{
  "num_hidden_layers": 11,
  "hidden_size": 512,
  "num_attention_heads": 4,
  "num_key_value_heads": 1,
  "head_dim": 128,
  "intermediate_size": 2048,
  "vocab_size": 34077,
  "hidden_act": "swiglu",
  "norm": "layernorm",
  "norm_place": "pre",
  "norm_eps": 1e-05,
  "positions": "rope",
  "rope_theta": 32700.0,
  "rope_fraction": 1.0,
  "qk_norm": false,
  "attn_scale": 0.0884,
  "bias": "none",
  "tie_word_embeddings": false,
  "parallel_block": false,
  "init": "trunc",
  "init_std_qkv": 0.044,
  "init_std_o": 0.0,
  "init_std_up": 0.044,
  "init_std_down": 0.0,
  "optimizer": "muon",
  "learning_rate": 0.00112,
  "lr_mult_qkv": 0.7,
  "lr_mult_down": 3.0,
  "beta1": 0.95,
  "lr_head": 0.0142,
  "max_grad_norm": 0.5,
  "warmup_steps": 200,
  "schedule": "wsd",
  "decay_fraction": 0.817,
  "decay_shape": "linear",
  "final_lr_fraction": 0.0,
  "batch_tokens": 65536,
  "max_seq_len": 512,
  "doc_mask": true,
  "train_tokens": 583300000,
  "max_steps": 8901,
  "dataset": "wikipedia_en"
}
MLP neurons of a small language model. Each row is named by its layer, matrix (gate and up: input weights; down: output weights) and neuron, and shows model dimensions 341-511. Each number is 128 + 24 x the weight over its row's rms, rounded and kept within 0 to 255. Numbers have three digits each. A neuron's up and down rows have the sign that makes its largest values positive.
A block is one neuron, or neurons of one layer that tend to fire together. After each block is what it responds to, as a language model described it from the Wikipedia text at the highest values.

L7.gate53:157114135123090142114118083156126153147110131128186113107117162156157114121149173136136161192156148122136153139140147145103129121165137097110125142113122079141123136115122104127111155095152094104136132089125152172120122134134161104141120179089131129155112108152090123165112143095160111173147156085104141156139106131108133114111087157127093102167150145146086135107102158163112104129123123132198106125131121103071123144110137094113128098113156126141122099151142101141076097154102115145153162092157172115104108130075
L7.up53:110085101161118096120110130122131140110092165141119172103137107122139120154110121119146093126137123170164103111145117117144132167100134153131105113098141114149148124107111150142124172109101107161119139138131103099100124171122150115131139105117153116142124104108093141167140140129134150167181112088138162142113090130174122158119093110111116157136080138132170106150150146154144131168126137174122140164140128124158097097118116105126164145188145124141165109149075153168112124126131169158126155121129118131125147133131
L7.down53:109163103107146161117083084094121094132134128137170130112077092150117140166179135149121108133144161121126102104098135096166153148184158145124131112156112126078131154146125112125140153114114130156160124104150108117118146123113114108129133113138122112149145129120140131140083101128122061134118131120141097190112144166120105135128187101115106165164122108155158130140119143138121136124134092083125094146108160123106130162148117120093108119076105116078174167112092130129113139147153166136127144132109120131160130149175
L7.gate1515:131120108094112122124144162167113161108115137099128138079145094149129109131123126118138137104152130086117163145140137135142153120108145103124168107168121124119118123131123153120077153132095153138148069117175149103103140129124132069187111057123145110103128114111157154085131111145130108138114175142133147097128145158137144115103097076157120134142117151105130113111140095138106151172079127141110151119124128142144094154109167133097120122124120108130138145162149120134099103166110160088117155126136129113142130126165
L7.up1515:131146148107136133122119170157062154179136123159171124117125150125141133136163137120158115133117137149122096108151155150154165121123127094130133131159127127160127112153130092163132117161108172167101126094159156171146098101103182126102046207153089113118115113065122155113147163150136125151148147136110088173113145124098133128163154119143142138132173127146126124129102182147140138120100110126139112139155157133121187116131169175134108114161108143145115118103139147168120068124095149143115122121120092112085152096122
L7.down1515:099119105144121113124115077061116137114088136141147102147108152154106058161110099127134130117142128091151151153158140155093155133108134105127110183141113135134123074153117118154120101184144109144099122133093113129091132119132139136161119118122128125130129080119171115148087139106144163144126124129123156177120132138068099115111122135109088165125115112107119122134137180110137147140129151088158121128093139110083155142122130156160140131151145083095145126124152133116146102086150165139135175126149158070092130148111
L7.gate1666:092167152063115114137143105143072178132118163092150152107124149113155127096138132133107128131132138165108121104129123085124151147163098147156144123123100112092100129204139101141130118155143164148136092153123108156123108145118142085105102128103129100139135116103120124156116102117193094108154130074122131151150139122079145128091148159134149136121151157116111120144114154143121116161120097098152165109115137149074141140135101078113108120144132091158137163161119092138137115144095140122165108103084118136134128156134
L7.up1666:133139115143107137131122127178135142136125147120110138113133119170153122119148137161125095088144144177177146159150145176139119126148143143087125105101119183102154191146128100137099150141139132139108112107114131141156109115107096085099155148129148153130154111133131159130098049116131115116099137143127130131156078136129131136135109171171125125070111149097169146160124126109112141124132109125134168162136086157135116101158110108117119126108144137123131133169134163146130126140124108139156143105136146136134146141136
L7.down1666:157144187138095133103127123119096146134132127119143146153154119132122124167150145135120086087128133166143132111118145136108128157138108156141104143123065135098164091126154139172093142111117126096146113111110157093125155127134128143112125101182154179089128106129154146141139180130155082161126134102143095111145111131112153080135097152128158131153163136129093132154148118157111154106140077109187160138158147121140125126120107115149150153140125143128167121086132129123116161146161144137102148102153096123145163112104
L7.gate1741:156177099128123150098122163118141109107088153109131080113170101132088122116122106144141177164126095163152167128160153153131148126112110132104162153116105100156123113096135093144071161137087115131095094130097149181129088122124154095116113121114158100091117099098123120130135089115147140143115105084114133103152162132150121138147155145148123154135138130099152128130104129117124104086107138099132139166155149090127117096121147139088132114154116092100063116118117142162132086140126150115109167112126127137128132157091
L7.up1741:120150131145099201066131129160157184132167136123068152098140133129081121088146128125130109126120125129159123121140084138096084100078121096127153134112120138117142111134121139096109075082142123146119088118109140101139183158095141132122127092127143140132104153109135073128173125170108136092148190147167089151122116149155105133130149127158129113143122129141141126136090033135130105164106115146116133178113138155107131114104146132114124142154112121170075154114094172157126095131131146147126118147095112106136132132121
L7.down1741:133098138107118110131114120110153142129128127149124162111114102125138103116118129128124101135148146151112082117131140118119129122160153089128150144099142172088149154095130128143151142128084110110106129171128094126109138120143127152105128126128130115129160171117108110126143148120155075121129172117161124124103152157158113145120158135101118091141118120105098103114100114131165159163134121130161106165069120171079163118136141147152166167131121166129091132183102111160093113152131159151070143087121166111109131103168
Possessive after career verbs. Possessives and determiners right after verbs like began, completed, ended, finished in biographies (began his career, finished her degree), plus scattered table fragments.

L3.gate1300:123146122132109168157125144141131185137138079129135133085148119104182118105107127144154119158144095129115092109106126156159141108112160103134127102096144151093144146159142118141132108147107128155157123150117132158116141163128144073098123112129172124133119127101065094184087121096095136103117106175119101103135144118161130129120114135178094131173133154106122159058114158107122146140126116138104112131113160106103084101115117147116107148126152117149148155109095094151149146107131102130129162073100136138105123119128
L3.up1300:067147133126071157115117142128110166099069148163160130142141119125156150114140142177116098164106095121129105159118158126060155128157159091115153148094156145135104100186117113114085144162113129127093119148125144139119101090113099130120154048116154151113099123102111155170153137157144124141143150118124118148125153113131167131068126138095109081152100099110117099167080162108115147113082144149128113137142102139133102096172115106098143131110157105112134146144125108138161170142137134126136119100113130124174112134135
L3.down1300:111111098121095147153103160125087139125106120138158098128086141160166124097139133153118073127145102127146154135152110127059204107143140113149152121112139112099170134159147067107134121144113100091086089121120113124125107093104083110130109109154114129144113132119158174113135104149134115102152173140131121123119138120163152134077121125080146106127116118154123133100115103107147117138138111126118152149126100114108116113127134129065147136160131096109149125158138106140100110108135132124105161117191194124145124112190
Anaphoric determiners after prepositions. Demonstratives and similar determiners, usually right after a preposition, that point back to something already mentioned, as in "At that time", "following that season", "of this".

L3.gate1374:137154175165151137135117116132112171121128114143164139102141152124104142170131090157094156155107112120177156151144103119127179133140104102138128116118186114122197112139128139174132128102131065121128146150113158171125131113146129105143131138151144119188143112102137136106135082154192111100143112125098103141115114115097150148117153103196120156131122132157167158135165139116098125133159097130095154172109133138106106116126105098094145124192182127122128097185165088118125163142135145111120119149137124138103129172121
L3.up1374:150136106157139145147103088084154130095134140131117108131130141104122169128115129117128160139133083117148173083135157149123111118122160129127143129183106073163122121108156157094135112137116057115141158150070113169119141157164095118118104130112134107169120162110138146165115136124116133148121146136099107173138115118129126091135057184149113125159134122112159129093151132107115140137120135109132153175080113155138177126118134068091146129147112127140160098133144165120102173137114081109102139117114098169153137197120
L3.down1374:124145114126138103122149135133141170101120116144139107112149116075104157151092152145074147152119117114132148121159095134110168154134131150148123129124155088135155122129127142152159099114142087148107125121135116152108128104149130060132092095121134093144120085108102158121114128121112162113129119150133135173139100142130127146165115125168118112114172143131145136150106152120117100124110106125165168103118138120101127104134080082094132163115167118114171165113136104135105159099129110141134175132118152119142117168108
Month names in dates. Month-name tokens inside full dates, e.g. "On May 14", "born April 8", "18 April 1960"; weaker on "The" starting titles and "but".

L2.gate183:179118133114130108143109145142108128173109128192098149115145146134132134118129137108131132122098126141118147154141134155135116117136150115112087095127177113133118097151162095098141135119173103135067098115156165171174108151087116126139144085146128102156119099167137116159152154107123120098121112147138115137124132128114169118187102130141116139110117149112105100114087150134111189142109106132096114132125112150104115157086133120088135095146141110146116133151163106105116130157085119063113141120123165137151099136136
L2.up183:125149117099116134152109116136116137100122136117145147153160135173142128131155113088084132095122094121114112140202166118189148127180131153095123108121142133112158110126122089131127100173145093145102145125134130101153145172132125106109171119131114120116101155134158153165148148121143104116116101119158136155166122127127117142135158154137183112139123146128095090129081141127103121119129105166110167129097070166103137155142149118105138118141161112108107118147108083121123139125122090161135148128171154134132109085097
L2.down183:139147128144104111127115150143109160134087153118151117146151136138191118142124103121101161125084146098124125128136140099143140133117148132076122068122133157152114107151121117101127119093156074104089171109117107140139165152122119068130155093127138146127112139129119143131122132133122138119141129130129154168159172104129123123155112082164126087130173178116112114154116182080105071129129098153119090151123101179091164162136131119101129105131100106105114124137090088077150108145127121137120112147107173107137128102095
L2.gate742:077133098130127155149142165147122140110154148109098139154190138124131097134131127077104119141093124137102139133094131095130107138101121125110084156127150147118104146121140144131143154140124125088097130123107166130147140112076083123091148155158097160145103109122099100117085151129148115113085132140142175141165143124140132148132152097138111150120116172152167150121129166146093152186087140139108150107134129099106106143113131153099172112189136128106175129134093132142142142151125142099134168121113091122093151128128
L2.up742:078106157075105132127144128127139178136139106105138125113123112128131109153092158129116119143109123076119159112170104135134143133139124124126127135165107160066141120112136121144135131134134123073108078133100130117152122162128127134082146159092130125153170138147141129144123102149133104112099128130146130117117116147065113096133116109122160150118144163112106170128103124149060137148127186128117121115129139128146128136103136109106106118203082112107152126126144119128117127178153140124121140150116089132127160129105
L2.down742:189103124156135138157100130100118143124085113135122098091110153121115140130077127165122109135150162114105142123127163152147163116153171119110145135103146092111195113117100132131147109118109146170145146140146123122133112155122117179136115133120114098131100149124137162133149122126158149136167107151142153084117149139136108139154189124171119107122129113100122124124150072154137156100157144125139104156119128172162160120118102124119104126110108137131103127149125094094138120138057152119113088176178148131142100135130
L2.gate1481:137134133088121129152103121156152095135103148147170135079115171145131139158149124132114108138161107151149105163160166140103089163133141146110135157145104116137159164155121129124157130114119127166172163153128105144161135143133152123142138121160175122107123117127115135125122133115091130080166147134118130076115129167145109082133120132182078108143127133152137167123094149129134150112133127128130139093133127148136148112090112119132170170116171131138154135134145092119114175158115139147121086133135117097153162118099
L2.up1481:140154117116138178182120149085104139120132092170110127096124149118104114107119146135129167127103106127123129139127139107115133111117154113127118128124137139121143170135140167122162107161127140122172124119090132198137199114162138115140134119120110097137142143100133092138172144127101121140115140138104153183148139130112104103129086135112132118130112142098129137148131167142134110101087147192134078118146066175118145119152129135138134121154126089134131148113102094107139112132130145158153115149159160063178133103081
L2.down1481:126150126103164131153100141089099150114116097157118126113128134120126132111116137136137150144108123134133137130120158126125163126120175096118103135101122138138139159155137148101139129143124125123140132096102133164129170093178119141136129106130090113146148141123136124150149166133106121145131112150097110158116121126070119143167076111108098115167117169115156164107147125164135126116125155157151090128134103149100149145173122132171123122095087090117119136134097126125152093135147119137152152134166152098131127110073
L2.gate1829:142143132130143138129135133172146163139143139100115186107131179158105164161130121104142162134104129122093125168139181157060111152114110109125114125125123141128086095125149094102122135160091115126126153133149104151118124159121143112114130119159168120126093111118122119113136139150094129159138136145138126094129140128116104077117127137145119101153089143113114155088106071143088177087094141099117151142115141147118118176111114135088113106094082134088126130171119121125137126149146129132133173119107141084131135084155
L2.up1829:139132136128087097145122123111107134135132112107104097127182159105145067117175176183131105086144148096127085105119100092171162177141139154171107109115136167127118170111174139105137089139144120127119124117149155140128149133093109116121154123104073091124158108133096130128150121138151133113114130108131138151156144130123104104122106130147094129166129158114123146182135182126135123139133129138141146121087101107105153132110136113086142151099145117098118136107102160123101159131155126155149124120135132110097112126117
L2.down1829:102106088128088084133093134130085147146172110144153143108108118107112143135161114120165167104107106157131109153155140135156135116120110118135131110137110100127172161123107101117105133098116179154172125100125089157150145135129120141118121083143105135100118146118123110139112160100103173106117156088111121161148108141176118101106124118110121128154078132100159153113154199136097106188117179099159141124144139128118125149096170085141138131109104139132103062155138139172123105168133095123151137127180129100149131146142
Possessive determiners after prepositions. Possessive words such as his, her, their, its and 's right after a preposition, e.g. "in her bedroom", "the band's", "later in his career".

L7.gate59:107130119140106114113184119084124092126127119122152135096139139100130112148118127120122132113139126123151083163127136123136134095103152100153082138187126125084161129141144125132137113105093119133117111154167123128140121130116096125153071128136153159144136081160145145152120096127139097183086142132153140135120134114115133106126132084114173111193100099093112151086109143085154108127094158159134171113107123122123142091148137149135138149143093119118147167118134117113120120130169109161157136157139137091139125153148
L7.up59:184137171130187150108162099115120156159127142174163140130084108153112136127129118109140123118108128080148117076166108140127147141159105107147120159148145167155086133143145099098106080156114141134105108140118134143208113106120155104131102089154121111103127125081142102125097137148105159141155097114120127105135131129108107117112148084111127082102129152109112128085132146117145141162144128135106133137110091125111107142139134118147111097122180126129112121170124161128151105106141155109134131131130123090108133170104
L7.down59:086147096131107106149155129128128126175133119111117151136130162122109097092090114099124094140114150152117103123076120193138150149125122102145132136113121127113152144143084140107140160150110152120103158133177154100088141130117166100172146123150089133166111136155108146130107123152111153123144162155128143140155110154085112103096132140110147045122099133130152131143132143103127130140110111130098126117128127120162133075141170199158126139144138080144141092123090108138116110153109132126151118100140117103132161131137
L7.gate221:128122096126075131130136157157125125100127091138116113131150107177168109162111078140149158128103136155169122174148139142128138157137143108127139103131147131119090134155134118113170160085079144133140112103122163107139114135156155078111121148118090100142131118144145157127137125106122123150086129143178175109091044143160165149169117135132094118110114137095090138167129136121087192123137123113148119100163086203167154121101141144122164164138107118156079105079147125108152139128150127119168144130136125146148151140118
L7.up221:092145160178155149147155162123135072138132134129116156117123141114149110121176111130176134132170131123117151118130169118129167207155123107140124129110171122119142169120156106122125109125153146139132184110120128106171116155102125116111132116155117122126134115117126139087156111143137110100147128147143133124151113114124096163111160116119126134125147099129106126132080126140131114160103125125112128121114155121121116126176138140161123106127111135099136142159125141134146137131149131102099125106145161102119114126090
L7.down221:115132110117132145143106123129103095157114131112128142141070150133144109120108141134113134138120144091151152139127124073108119092131116099155121130148111117117155097140123122168145134136119109085145087094115100120149114126126080151141132176142154119126131125121087161145105132143096129116112093111124143110075144098103124094139124132160116147106140164144107137133136114108145078139140125178167157112141115121146128141118144107120166139114158178163142110131184110112117114104114150163120110121151115150067139133120
L7.gate412:150144110141133098102126135081156100128106157122096138077149088154114093135113155107127121152117111124144105142105145133161146138090113139126142095147149127125118146107153095137132162084143144116134135135121131111134125113109108092165073135119130131128121128105139137093185111099166158155132118119128101150134156122144144101122117126134108139161118148135114134112140147174102135124156091093103163114128144126138092136122177137137090165153146123132127128068147121132150097161122101154111150104107094154114129121124
L7.up412:140121090129160153140108112137129152124132116123128136106161177137144134134098138115150113171090086130086141142131141083143129095125172107138160146114151107123105146172119141117136081088124101144161060115140091111131141112094098114128101152171126118175160144137107161110155136073165129132076123136159105126117126122112170137157148148112118139092089138149142114116105110131116133140140107119133120153099087099108116095143092147133135146127114088125128146068108116147130168133141099106172098113120127125127094151172
L7.down412:121146124097110092170099137103178107169153151130140157102154111127132146140113121127114133122093113129143102109137088126166113171083138147159100110124143088134128099147112149141126139094099123113125117128171134127115134155134156148120141156171166139151139098113110094187100160104139141114070123101130077096159132118137146126099129162170152139158120113111152133145110108178143180143125150091106151099159091087129089151101105169117112125101100101108124122103147124158111089149132074146131120102120071102122170096131
L7.gate475:141139141127155118130112087120112131113116152122121177098122173106101121124116087167099107136097090089082138144101109079166184162134104121136140116146151141142108137107117120130161126130117068148124075144133095093113142135138105129142097113124113114132120146141075151119118139103138132135117121155143156141152116116085105148111144116134127136132111096119088138098126148115106150166116120186139119099153133097145132096141200114100118130109096129161135135132122147093079136108150149159181093135137122141119142103090
L7.up475:121128155155112163108118112123131111122079133129109115114156141093112094139140119131121155105113112125150111097099103119110155109136140168113088144161115142149119128128159107121160108125144159140121139106141098134129151136132058111134142141129105131085128092120094110141104139163124106125129111144118157125130148118090134143136117145141133130131159142112113153111123117135141060084156123122137090122137134146126110150155113121104146146132124163157151143125120176119115148120116154106093127039116149115153177142105
L7.down475:122097121111164157154103120096159131087130098092176153113087148115083113172121124121159169132112116086174123106103143160170121115073137101139128126115122133137150141143165128142088144140137176152069131123127120123147136150095130104131094143120107120156128088101154134113099110165106122143127131139115119128157160135134150149177106132111105117150107138117126109172107127163092143188131118094126133133143147135140112195118115151159136106107142098136128145101139124093131109128138101081148140152099121096157154139102
Month names in dates. Month names opening full dates after "on", "born", or "was", e.g., on November 21, 1985; weakly, words before fixed complements (at number, signed into).

L2.gate75:167133141124087171115101122142105118112082094108111128123129171153100121145153105144169145100142068097203101128142106193131109106137099117111113123108139160117132100126161079144141116107094131128155148107147118157095121107131063111123145108127150127125134169117101100136141158146093107158104121124114126115158102109138107101119091160085127156144123134148136159148158146103129118158136157150111150154126144098179095110140117126123150133165129140110070107095150127163140135149131105149125113135118151159157125142124
L2.up75:167165098100137114143103126129138135130151167128179158112132094114079113150149119119121134179139174115134133160073164126152162112099114146109124111138101110108103141096100095141149130151091128167116124120103118141159164130108086115099125123134090155172110086146121130095131153113135123121151112123143119147129113163096092109156123135083143117124150108116167126160109105114118111145152086148142148121172116129105102103122139091082123162117120132117135131132134126119161135149164140121135120109125126149113127147136
L2.down75:131135141138161080122156151131136140128186157159155135148145068100112136106119137119119167113129190122068143136089121083107121116115162149122120107135109135108123161123094135130102163113106137106112140160087104101166143153108133151113132169131099146149126128139132151089139151146144098128139135096101097145173140176090124139144170111144120091093126100080159108129077130138114127104149102104187116161119078140095146119126129108108117138105118118134148155123127117106157112155132149102152108099162081096111130141160
L2.gate479:118105173134157124125116138106106134161116101131092143166152115162107119120083133160144150132099119145082125103148151117116127148120130156099130145165152088126128108178148149147148147114107122077106141096126130102126123123162147171130093133095137124124084152104098141131136144126093140083085097151138147147150116129077098115102125123128112128157130095132174167115146132146138146112126170177092149094158151107143107150121132167132120093120123161096135180128158139136166107148139159089099130086132138123093139124142
L2.up479:119128094117126098135158134137145161146164118165210106114100137127141160134137138123147106132129126152193107156122114089121122108124131120162135107131153152140151136109093150142151092103121135097131166135101133127094126118085157126131105132122148143135119125141172127141107124156140119065151115110100135083103141117144101089116133148123152135120146154158144106149126166111127109126123117137142142112168129103119163122160128071100131083136144163168142076067117122106126166134112116103158106173143146118107149089128
L2.down479:092143114142122094180165153097132106143157146138195100131121113143137122119143163138135111162106117167140098129122107118105141077106127149180158111123150150099120150109103132137155120133095180111178152105059086138109135128138163090136119127118139144133170144141187114166120154126130111085143095094115115081140153130146060079136131109134149128078132147164138098125093164072085150137112121127115150147158072095125163106123129087135116115128099148166100131097098128111119173111108134083166093143154078154092139131128
L2.gate975:176145120095131152130133170121090107156097107134180137146125128158081124159147122119131138125153100066142106139133115115186152136153122151111129132125121145136128143142150142162153127107094122154127138104158097131153166142154088125140132134109156128104122175161162102160105158147098109090129149152143129176104155141134090159097083174130154138095120142123163115157119093110111154140156130172125146085173120143137106088098093127124110161069144160120158159099124085092094131151136134068102118127167131128117148107125
L2.up975:080115118100189119145170127127134129095160105143183141120152131096116113132111119172110108175112141137140130131105114147114124134136119140192112110131143137128169172137146118096193138150097108145123121113126156070117101093112113138154161140124119132150097093119103105126136119110136160138122132170123120143107123142127122097149153134120110162161169136135137115083166141125136104150061134105128137139172110105106106135154147135119107176104187095131149138143116101064142117126141133141088140099169146107128133136140
L2.down975:159138150180126122141130178129100092103104104138101130141210115120105102119143103158157140116175118065071122125142153113110156126122125116155172112120129102167166138117101155107159113121128156150141142115139113150128154116159124153111107146127119113117151144113135163166090143198084137102136099131163145144133085116109106154097124128148119090103143138154128116138115086140131120133147129157158125134106102175149118152121162104121148096142145121135197139101088144107079133130155139173095162101138125165186119131140
L2.gate1404:112108133122148115122135171114103162107126128103099144135113122142122122103126147123136115144141132099136076115152162124115153128127157135128138107113153114165064130145114098197175110105136144125106104097129153132124102119134134107151128148123127150123090150113099159104157138112140122121177105080130096095154124165135118112096161069134167182110137110163099145156107140128085140145133192140143158125122107128102141150147149138108070120137149126146129123142144143163098114084090134139135120116157155176098128133128
L2.up1404:123174128144125147122115082121132080159154128144114159111131127082088140127117100137124112092158097131145127121125087086102158116137125071107173137103146136136147106159132173110133151131108158152135151119126115112142120167100135111148161118113111137115139120206091147146127096167118118131099122155142134133126115123117156094131120136096102083132169135118161135148115119100115115127137084150131148139112082163120114126123120100111144090139123157122129143124121077129129122131154144133144149114121136134172152107139
L2.down1404:147163140177159142109098091108108069115157132158153095115132125088160141126135110143097155119085057087155130146151089115136168117151116104108181160140128122111134094145134151099155146148119140139155143148127099099101124145127142114144139143143086141149139118185093109131131135142114148133082142140140139136115128137118158104147141106075099124099144143127149133120092135119116143081121110084148134133104133149130127120121127160135130125159106166108125121107110096130136177123093117119145147125140107129160144119143
Month names in dates. Month names inside dates, mostly after "In" or "On"/a day number, as in "In May 2009", "On 3 January 1789", "born on February 23".